Part of a small language model's weights.
Architecture: no biases in attention or MLP, untied embeddings.
MLP neurons of a small language model. Each row is named by its layer, matrix (gate and up: input weights) and neuron, and shows model dimensions 16-207. Each number is 128 + 32 x the weight over its row's rms, rounded and kept within 0 to 255. Numbers have three digits each. A neuron's up and down rows have the sign that makes its largest values positive.
After each neuron's rows, "fires in" lists the words (lower case) most often at its 100 highest values on Wikipedia text that the model never trained on.

L5.gate236:159097084108112124120083130129123121124136126076157162128100091153108123084115123119146166133177108098175083090113096151140118155088083101114171131031130129167080135103129131159177082118140172092183142107121123176117085112078125072177108092133099111126199088134155052079125137126105072152161123172170176090119131116182101074141128138100141124141067140069129098131179150157111102168100178126129083129169146146059116132131115157091154088090116163089102180126113090091102131110135131170106103051120132094146104177111168139129153093090123161144172073119137121158157160108117087192
L5.up236:167092114141149145118125176121082057079128115132135106158185126137075103105113130107104159114128119117135138155075098132181152059105099115121159127120155111128106128180178126125154075119128181089082091124143102110147097157217198129163184095170121162109130068140174140052137125192098098124095182182156146210149130081162065124146095110146105165124116170135115160135121093108159082113082139182132163143128132139088166161155124170125151111106109120172125098151175144085109179111145214138175111107100108125139213111111116068145089126128081193113132135158122130170124135079106143156
fires in: "in"

L3.gate71:153154132135097078125118115141163150120091098151103099114124148177163120122157129101131128179113115134142150128087164158172117165143146134031143085121145096158140098131103131126167112211105110137148103111123084110115108127150084103134084197162101097093086127097142108129107107171160157153113192083130126147059161170149105128076161110178117115084066135116089140121126163113109141058200152115088133144146129149156122091169113111147098091083091162071148121098184134133093092218125131083155096082114138111155147100152154165041086129144115097141162135128127162118168163116230082174
L3.up71:166102137166086117081150149124132100101129135115142105145170171121187092136116157117084138197127141076137120169118193063129152156118112144110159146138174122102131136107069124045141084135149092117103199098188113104115154121112113080096136226180134122108076161106174147104111105128100147121165123133108127130123144159169056137123134078161116072154112162101088147189187130130137172116127170133064127136089175128225132159177084103157129131063120142178126127161162134135135105157157121144104140110172161134098178100167103147107157084132166143162095161089127137141116101163133202163
fires in: "of", "honda", "1st", "second"

L5.gate706:157094067127137099126128195110184053064105172080141158150192094116152060068155093186104118171125128141160121125117149180124139122099136181114152106173119126085129118103096112115157088093142142112105134121152155128113171157119109092115091112096063161167144113154165127100122220166151118171127154141104098119083149148152128109175146148097080150120107130167124108208210164124116173101175142152123110165085136133141118142149176138170134129160124112144081167145128196141136137131175152135169119107132094177140121167192200141126125118185146112172132097081095133157181151122074091171
L5.up706:160174090143141102143186132131096121161130151123113134120145102117086134166120107144134120140169123071148045077114194179113131093133086138080172128111102138101080101129070132090164096087166124129140171176139094140200127125117172144113149149036066187113151161140108130169134136108075105145150139157115169131116088117142138131078144128113174142145062088134150093099170143134084136132093109107081092108111171145142102070126124152136098107113101087134120134115118171131137088114198072161154167175105143132060159148107180118118177124088143141154107145194139131133121099097085130157
fires in: "an", "another"

L3.gate647:103168151113194057132232129142145070101161112116112052129114141130143131191143150083117062144106118076138133069126133153079150124112155127061096154116128109139140082127084154052164100168145155073095195167142126101117178148117134101104075083138131101108156194120132125151138127150168120093180173142160153152119156110175112098145157135105038105102083126112119104161151114131148120174132161139101101173127144110098118127113154157059129131171139121146058136071127106130115158120139146167088188098122122178039130093115197139164134146169139133146164148139144077140071123110119144142
L3.up647:118153205116156088085197135190114099105169086087140108155133156116181073143140111150145156056139157096089142062139174139101132102137164109124103137136109092127128139133084154090163080182116094100116141135145161085126132147116154140109093083105154086061105178140147150158090103113112154078187105153105085142161186077115115089160171137163087095145135142136112073114139145144159087118145173101101153107139147181153100079090109179110133171184131070139122102079109071117150135126120136134067132128121190181075145154127127144128137169165146133185171160098164119093079108103113144078
fires in: "history", "number", "review", "house", "out", "reviews"

L5.gate450:078116122107142133137174095169173087122096126151160100188135125127131115164116180057052088110137138107115118094094219081145167169112109162132140064124136142119126122178128087077166105152169094106128180102111120146065099160116125128129127141114136143086157124116089090108143171120115073107149114078109168059183077150172134070144173157154119153125101117123161117161143161099102174146125111156125125132130177105095091206192179186152168186172100103105090168096146116197091117107161148152201118159107162153124176148150143182087161172105148124091119133074105112082144173155117150133
L5.up450:104107098114127166115156158115121079154114144152090119142134151133163121139121111144112089152111114141177097138136131086128105187128144116140098093131074151129177134154102091105047141140149070057091125129005097111123117150103137163083136149148101196103171168120094139124125137201134097113183089093118142135161127154114111097123131190094163145188055152167132068099167114091070146140147116185164150152109067082104120169103147176101166160181175113070075173118134095153120134101113154127125072169152120159172119109075160102123148130168089097119163182112173134162093097144051152107
fires in: "film", "company", "album", "song", "club", "series"

L5.gate41:128136114161055127106158122113152142172097066135120115080114115145169088126130058142081078128085093216144165075125112123094070109124102160155102108152185129113093184180102113151076191126134121166131162143154131147126168125096105186106148139111047135140152093147105128176101145118153176133086153041106098165131111132148146103142165197152104150118142128171105077169158142142123120140188126166179096096135125090111169112153165171117153174135128122145148161136090168101093096132140115147153094089099140159147161113164079105143114098162127097113063192127039159101154073138206110112
L5.up41:112036143162143143126159119159137138083125192120147137235120107139179174148168158146102170106163138113086177092123126076121152128175061130073126181115132131134135178137197134110121137124120085123136122153155175113172088089110150104162140146175161156066127073148136131145132139148073144140153122118107123123111116136129093137145107089178171114092169161119161111074132105117156115122136109078105147087099159059149129150128122084127091146098123091100159153126152137091119127121125141162171171118114129125081120107111079113173090195074114170207125134177137120166115084031173073123
fires in: "his", "s", "its", "finished", "baseball"

L5.gate173:132099118151098137160114156130117092152123185149113128117150103109139128056082209073117149144155135162139137160093135123104113185164085073135127170068106134113129128085099119101150142088144145103129142091159064159155156100101117101148104173120117187127155137157121086135121113153188132111154147200154181135104124119126100142103115130089126130137134154095100079134140146099096095150088117168140108108102189080113103170108097079127158068121147150192104183160097100104207093114149154143090105033132093126132097149139217129142095115094171165168114158116142095185148139113114183193
L5.up173:137162081207117139116078162163142130091118190104135104163142120106180153087042100071158093123122152165185097151158143138135072115131132092098050131111123138092134152182113093126138135134123116095117121133165082148159092139086086113160089109171071158110122124185112080111118148140139169117089176153111175113050167142165102123123105113080092095143130134172096103176138131123105148131173149186184125093121148084151100111100100111130126131106122164183059151130117159125111147107129174061120102081088039135147114128073152090135133109107124127178153125099154158169174093126139115172
fires in: "the", "on", "in", "mass"

L3.gate232:119083150141134151129185130120191121093066105108096053199106126146125096146083150049127108104191074122116188139102140134180136171121149089163144098129136126130127162124116132152064165148171099092056189096107110110180169106149134084105089140102164187133136148078187120095114114158118121145116098058128091119129128175116122085127166088140199115142098122136157134182187119155101128113111104148166194151149140166128139174143110060167127133129131137215145148098122160192081115147110075127171124106114107140135141127088068150118137171160150165087102119078160092157122119140094160104
L3.up232:166090172112099171112214168153141131107084074114100096144175159158145082167115167073156130094134132112098157090075158121180136098119095123159100105133111115142121144150112133134098185113169135115041156087115166110161169169170178155102088088085131155117128103115179118104079078113130146131173088099121092148091173122131145067142177087199163113136119154122127101159148110184158112120107156103100164107144141168146171147158124110204175090135126086168159150085139146120058109158100125066165160132140173155100167139117036143130139143121119116128124129059206129100116109156116145161
fires in: "series", "season", "company", "album", "episode", "military"

L5.gate653:141142082113119153108149111152141108117070099123122114138187085064129102107130174083086136214110129129129114118121124153148156104076108165166114114108175130072145048104146091114148099100097132123078141112151110164106154193148167080146143115115122131121139172120142119155122161183161118147099152169130109166144155173156226161154114117087078130105072111193147205131139116093130128138110190103145121141130105115117144142168156116127113075118075144052077088158103173130080131135133133149200100101116149187177167117131128107157134150129153139105120124129116091132196136167170093178
L5.up653:128095084097114159149079153126173077123113102082147117131162119027172081095083119111089137192126132130120124096167143109104152097094126117116113139054123097154141066123155079175145113124082103094153180083141142149098119161162156119144142126139089147061118173138151140131099168157142149093145113151104155133159161097145181146162082141103104179119138135103117137110105145060150162119183116113183112078112188137129087143120090101106143060110076082117100094158073103163124114166119146135087110143102082191160119132146150108143171160123134157053113103135091089155192158102114130136
fires in: "in", "during", "inches"

L3.gate61:112140110117150103154148149153166170114134174109149095184093138140098140120109117073083096122147129138167101095104134107131052112125108141110163097051123164092110175105139104097153110148142136136124156149241110162140114122155113088120123175127107206091122130125110103061092122155123089174145102169113157125150125171177096086126154147127083075099051107121116139105184126095134136088137150158140109118098142103135081138159187102171163068092106118184080160116142137106132109132131152130162093107069113160098149137201182065148217165134101162108153130160114115162137134117081125153
L3.up61:152174139097169099105171147133125186189149135157126085103096158167112190098158115112083080125156127162171058072076123139138116120156155172110146074117066099160097130156141097111092111157153140142179134168137092135174143135130150094121098135107101153094136170121118117132106108170122089152190092123103143135133130145171078111117150162107096069144115103151135123127116112194131150148128099138136139120109077090120132117165204089120103129146144154130067093189096117125113097161125055124155110142080165173155125171216179085147157112140107124107144138174112128126157188127098118087
fires in: "a", "after", "an", "at", "american", "as"

L3.gate15:126098119103058130161156089106125080089146086147145088134105107171150103098140152127086156153076113130100101120143126106136100133078108137061136138102112158104150162123160112170206093113167087087116176131124107148123137113173130069108154215124154118121120168076118103087151109079145096137145157170080143128172140155081084095105161093180111076111113146101098182148172103159178140181121122160081121104131170142187125156156142116149103080126156067178122065120165147153113168159147086146150126157124130120117185107133076114081090061125140149078145155123175127181129117226076101177
L3.up15:159086187171126120133161125195176126139121112136130140102174162172135076149112141163109116135156151102149133124100068094144145154116117106146117178126120158154145140155067160178146135142077186134142092125093184119119128122136137103146142122142173124149141122123086139116095133139178146133112125115090157089190112090137116126219094137135086122195137139055119151217163099160120180213145101186138148111114182166145124148162160178128147069149187075172061101175149179101139155203152122189123170107112120123115108109128080108122118070140111166152121151082119087161121123139079154111
fires in: "in", "according", "on", "1990", "by", "1993"

L5.gate378:125167106129102091141110137127192110126107149103089117150129078132118161122158168160120129206121115130115066110105154125128106157098126164087147095096080117190117145152144047077121080138140142079155155165217055152138150179092169108175074176087149124095153154107110075051157169174120142162109141145135147114104136112176132090113143146092118066136112145104183130106194076101104153089117184120096095122130171093153099142136131139121152124108122108120122118060150077092090143123089114119186067104139119165126202135105130094108174146089071130124139101228175112167115111120106109175
L5.up378:089040160054138107142112092070157109103186117131096116138158124101157154108125097154096105122113186125137147074147152097104197113120112124124096143100124055080151122098172173083152110011091145104117156128131106088172146188141113092178134136139119048094117073105120190138142138161190080063097140149172166132194161121098124131138145128094094158154106173182135098132118121128157128103109147114129126160101184151150139101131074150142104151190172084104076134157152145145076154116089113102076188098129109106134140088092141148130132112103192137153089120126095116148141188116093159116
fires in: "in", "on"

L3.gate387:123145136101194097168121168176124169144137103127090087165114184065117117170095117119121060120045136073103145090130112157129115129150127120130080100149096170129169161127122148066117136177146142085103188156147133162105119121109109131159057101100060130182121150099116166090157100145199190113144163115185132141115090153160109092170163053107085107082115136136122162127132153166158118184156085116121088151159083133099130144129215116089147111155146125142147116049077140131175153101167083147144128110144102159056101165128106145139118128180098097107141161168105156085129078110146165174
L3.up387:159160128109183124152094167164067166155153071088089134133108164085114089178140085149150134060102162102091145091140109135146129098164173128153096097162075122175150169169139153130157106137110154124163148161121159136091099178129154172175064125122084156166082159129171152134086085141142175062159116130134097127124160112098098078169188125186089117137135169138074141129092148168139117114153110112106123095132068176128150094119202154115108114163135095138175108052105137117175136131118100120127119123187164182078099166127069144112148153141043130123125148139141151057110061094167149118
fires in: "out", "hospital", "history", "outside", "stratosphere"

L3.gate643:132150167097128091120115139117153143125113143091151154175107112090045106088072142083063115090106113117183121102101129202111195084132083198144117129052133110129139093144119131149099146095095141093130127122073163117115152166112142159138103182074096153133175108150126157155108099164183096166140160125108127124141077133139133143154085145109116124123123096093166089116143093101067049161119116123157096128122116133068159099131148144138134116159109145173116171136137070129103100123163113186096098081129110185137144159165132128189124157160112153142164116092101080140133173120125111150
L3.up643:178105211162078082154120145162164136045065149066119158169172136106140083090123151100083123141116158167191156063099189158158205117122111204113106145119178112150136139212137121169071162103071134095119128132123149103137146152140108134180096151127099125119132108165162101134097127171181137103121122092092125081122134111139103152138094144140168134180156120035148114151113165142111075145151099130136135125150149143113144124138104164121183124133095132122145157145123080111135102122143150104082125156138119145124121169112127077190138184166158115204091134096103137108112138115134113141
fires in: "his", "the", "s", "to", "their"

L5.gate246:059110178143128140143103117100114052100109174036114138097095123172117111157081209128156141134165138128041139103142146164113124157061083140178107123085112163159120152170139107064134110141142144135134168139157147116076132102134158115172131086115063128138154111114143103109173146138156137133099177126153096150146104087139131106125109071094039151106133169076094083104129117133158086096059149078105119107171128147147132129144103145144158123175129118164141095135126022155151141134081131146126141100098131151141162154163135099121105127144154118106130133166167123174139089083148027184
L5.up246:118138118129147107109136176092148107084110143118084140144087140073140121109127154118150137153084120160137082104143110125151121128085139074110145073136202106081103120113134125095157109169128127167112163131179105130133072121161165081141120109197108141152157082124158091135102136122116068156112185130136185119029130164118129151183194110165093107101188179099121159155100138118142174114121163080146173132157120087107113119124131165068173121135121121141141106115141113091097150166170127108179168088117123108056214180076122182153128103135135172171152172115134166135104105147255132185
fires in: "on", "later", "since", "until"